Part of a small language model's weights.
Size: 8 heads of 64, MLP 2048 GELU.
Architecture: no biases in attention or MLP, tied embeddings.
Training: a variant of Adam for these matrices, 509M tokens.
MLP neurons of a small language model. Each row is named by its layer, matrix (up: input weights; down: output weights) and neuron, and shows model dimensions 224-319. Each number is 50 + 12 x the weight over its row's rms, rounded and kept within 0 to 99.
Before each neuron's rows, "fires on" lists the tokens most often at its 100 highest values on Wikipedia text that the model never trained on.

fires on: " who", " first", " previously", " also", " later"
L4.up919:57 28 46 49 68 41 59 50 62 36 68 44 42 51 58 47 37 36 34 27 54 61 57 34 49 37 35 59 53 37 71 46 44 52 47 71 49 54 62 60 45 53 47 70 62 58 63 39 63 32 56 50 57 55 31 52 33 49 56 57 45 52 39 65 51 54 40 28 64 33 43 60 64 68 64 35 35 44 64 47 45 39 63 45 57 63 64 59 66 50 77 46 39 39 48 54
L4.down919:46 76 32 55 67 65 63 69 41 39 53 49 38 47 34 31 58 54 50 46 48 35 55 41 50 50 50 54 53 78 40 64 49 29 60 50 64 59 34 56 56 64 47 41 24 60 25 46 49 41 32 56 42 51 47 54 60 33 23 56 58 48 88 58 53 53 68 48 35 46 32 53 60 35 59 78 57 54 49 54 47 39 85 43 52 65 57 71 60 15 60 52 39 43 45 49

fires on: " at", " of", " At", ":"
L12.up1347:43 45 51 42 48 43 65 73 72 70 57 63 47 44 51 52 47 41 54 43 45 49 48 37 43 44 48 47 60 50 70 51 35 49 57 30 47 64 55 63 48 50 43 47 58 58 42 45 45 57 53 55 55 51 62 37 51 44 55 50 48 52 57 41 50 49 59 49 56 52 40 39 54 45 24 48 66 55 44 76 12 63 53 22 43 57 52 86 59 40 52 81 47 38 54 44
L12.down1347:53 66 53 63 53 68 51 38 52 59 62 25 55 56 51 51 45 46 52 57 44 57 46 67 59 50 39 64 48 57 43 56 51 62 40 59 66 51 48 38 46 56 78 57 62 62 50 52 34 34 48 39 45 49 83 41 61 46 67 38 50 58 45 35 09 45 37 46 31 51 41 46 49 56 21 48 46 65 44 41 45 35 33 71 49 57 37 33 49 47 29 49 52 45 61 40

fires on: "s", " m", " ft", "/", "E"
L4.up1301:73 65 51 49 59 63 49 30 66 62 50 16 54 45 49 49 50 55 41 59 53 46 47 36 49 56 45 63 43 44 43 35 53 44 46 47 54 54 75 70 23 32 46 22 62 50 54 43 58 44 53 56 48 66 56 57 47 49 55 30 51 46 59 50 54 53 21 48 50 57 57 49 51 58 66 32 58 36 18 65 44 54 52 47 33 35 57 47 65 53 27 43 70 75 42 30
L4.down1301:43 39 42 46 51 53 28 51 23 38 56 21 40 53 60 69 43 46 48 41 66 55 53 54 44 62 69 47 53 43 44 43 44 46 66 45 50 38 60 21 41 47 53 31 50 45 42 43 49 65 38 58 53 63 62 37 56 52 48 50 47 64 67 39 61 57 74 37 39 33 47 52 43 49 34 67 46 39 53 45 49 53 34 72 49 56 45 48 38 54 48 47 45 56 62 53

fires on: " H", " had", "H", " J", " V"
L12.up1948:50 42 49 57 46 38 65 53 79 43 50 60 54 61 33 35 70 52 36 37 47 38 43 59 51 58 52 54 58 36 48 40 57 82 49 59 55 51 47 58 41 56 71 46 43 50 31 29 40 47 66 51 64 57 45 40 47 68 39 52 61 41 54 61 46 69 68 42 74 66 55 54 31 41 26 62 44 64 46 34 46 35 63 55 55 37 63 45 48 45 53 55 40 58 57 63
L12.down1948:49 46 58 45 47 55 43 47 57 38 49 39 45 59 61 70 67 66 39 56 63 41 62 34 44 44 56 35 41 48 36 47 45 44 50 43 48 40 66 57 58 58 67 42 82 45 45 33 55 53 46 35 57 65 27 29 57 08 47 56 46 55 34 39 47 35 38 46 29 37 38 49 53 43 56 44 52 31 47 48 66 74 35 46 49 48 64 33 48 41 66 47 52 44 46 46

fires on: " It", ",", " He", " it", "He"
L12.up1295:57 34 52 43 54 29 51 65 60 66 45 45 51 44 37 56 50 42 63 45 55 53 39 67 45 59 51 35 42 50 45 31 62 38 43 72 42 39 46 58 51 54 65 27 33 44 22 51 41 61 55 52 46 60 64 56 35 44 46 18 46 66 49 36 64 47 54 43 51 47 64 48 59 57 47 24 51 31 33 24 46 36 51 40 52 49 45 80 49 47 57 65 33 38 80 46
L12.down1295:57 52 50 48 55 68 51 26 38 34 58 34 39 66 58 44 49 61 31 80 41 41 50 44 63 47 49 59 50 62 52 74 38 89 68 54 39 52 55 42 51 67 46 72 51 49 59 29 39 50 29 44 52 33 10 49 60 34 55 72 43 47 46 66 53 50 49 56 58 63 39 50 27 47 54 55 23 73 48 59 43 49 32 44 50 41 29 41 39 36 37 51 57 55 49 65

fires on: " Jr", " U", " O", " Inc", " Co", " ("
L12.up1815:53 45 56 56 48 47 77 48 44 49 57 30 46 34 56 52 66 59 30 70 57 35 69 71 51 59 58 46 47 42 49 27 59 25 61 78 14 74 63 46 53 32 45 38 56 49 39 48 48 32 37 48 53 68 60 58 39 48 56 70 37 34 59 55 51 54 65 53 46 59 56 63 40 89 33 54 21 35 41 40 57 51 48 65 73 58 36 58 33 39 51 57 44 50 34 51
L12.down1815:45 52 48 73 55 54 43 40 54 55 47 54 41 60 51 59 47 57 50 55 41 71 38 43 23 37 29 34 60 38 47 44 59 41 65 32 60 35 54 61 37 26 59 32 57 46 58 43 38 49 38 23 37 34 29 46 49 62 46 50 62 46 65 23 60 57 51 40 56 58 39 67 42 34 50 65 49 57 31 38 57 54 46 25 33 69 38 46 54 44 46 46 50 49 48 34

fires on: " Do", "ly", " not", " Go", " more"
L12.up1060:44 53 55 46 60 15 44 67 60 62 41 49 41 54 44 45 44 40 55 54 46 38 62 28 56 42 37 60 49 61 18 37 42 55 42 67 51 57 48 75 45 63 49 53 43 40 52 42 51 67 30 57 45 54 48 23 43 61 39 28 67 32 55 52 53 51 42 32 45 52 39 47 24 73 48 55 51 65 36 50 60 43 59 46 49 19 55 44 66 56 58 31 34 50 64 40
L12.down1060:46 51 63 66 43 44 51 49 50 63 62 61 58 35 50 59 21 66 37 52 47 14 54 52 55 38 33 43 50 28 47 49 68 67 55 49 53 58 66 52 52 53 44 69 54 39 55 47 53 34 80 50 64 74 65 52 63 34 67 40 34 53 54 35 57 46 61 48 48 56 42 72 62 53 44 51 31 41 42 55 23 49 53 68 61 63 16 56 48 47 70 40 66 55 65 40

fires on: " that", " one", " \"", " what"
L4.up781:68 33 41 36 60 43 58 49 36 54 38 41 31 63 32 44 43 54 52 46 32 66 70 53 54 57 43 48 49 41 30 52 58 65 46 50 47 73 59 56 59 34 70 56 34 50 52 51 40 40 56 42 61 45 35 44 55 65 47 75 50 68 50 42 75 36 60 59 59 48 57 51 56 57 37 24 33 44 56 46 44 57 57 46 57 66 62 50 33 56 58 91 31 34 48 58
L4.down781:45 41 47 44 72 43 57 56 43 45 66 37 56 53 38 49 80 42 34 46 65 45 46 52 41 56 51 34 63 52 57 37 63 55 36 36 35 57 48 61 48 51 47 49 54 44 35 56 63 26 48 58 57 52 50 54 29 55 43 36 43 47 56 56 48 43 50 43 37 56 41 47 64 34 89 57 61 51 36 50 36 46 53 40 44 37 40 62 59 37 40 58 62 55 58 59

fires on: " were", " while", " had", " was", " As"
L4.up1800:48 61 30 68 33 48 54 67 73 50 56 55 37 54 50 31 50 39 55 45 77 62 53 08 51 51 63 52 67 44 28 59 47 77 43 38 52 63 43 57 34 47 47 32 52 72 47 54 55 55 50 40 51 59 44 57 69 59 41 47 45 55 52 43 52 69 49 56 46 47 47 48 45 51 49 60 63 52 37 44 58 57 40 53 45 20 60 40 64 39 27 57 37 57 53 49
L4.down1800:64 44 46 69 60 63 21 47 51 54 48 51 58 69 54 58 38 46 59 65 51 60 57 47 46 19 79 66 43 52 68 57 46 60 47 47 57 34 71 41 38 43 63 38 52 51 72 51 31 65 61 59 58 42 44 32 56 59 70 41 58 62 54 74 53 58 59 72 52 59 24 49 57 51 35 70 44 46 36 46 54 67 44 62 28 46 31 43 44 47 42 49 41 56 44 39

fires on: "a", " A", " 25", " Ca"
L12.up1082:45 59 58 53 36 30 45 63 57 38 55 39 42 82 60 30 66 63 47 50 64 41 46 51 35 67 23 26 15 43 32 31 48 56 37 44 54 40 57 48 78 49 50 41 50 56 55 43 46 46 19 61 58 41 48 33 57 41 51 47 51 48 38 54 45 55 46 62 59 54 51 56 56 46 23 47 59 47 44 26 32 51 49 38 54 53 39 49 74 58 60 25 77 38 34 49
L12.down1082:38 32 43 53 56 54 51 51 47 42 35 34 55 58 44 88 61 47 65 76 65 54 31 53 47 55 57 55 59 39 49 33 48 62 63 57 48 70 61 38 47 48 52 41 39 70 28 37 50 47 56 43 39 38 49 47 51 74 50 48 66 33 48 45 50 37 60 59 36 61 83 60 31 44 62 50 75 62 74 49 52 70 77 47 65 49 50 33 53 48 64 35 52 38 33 54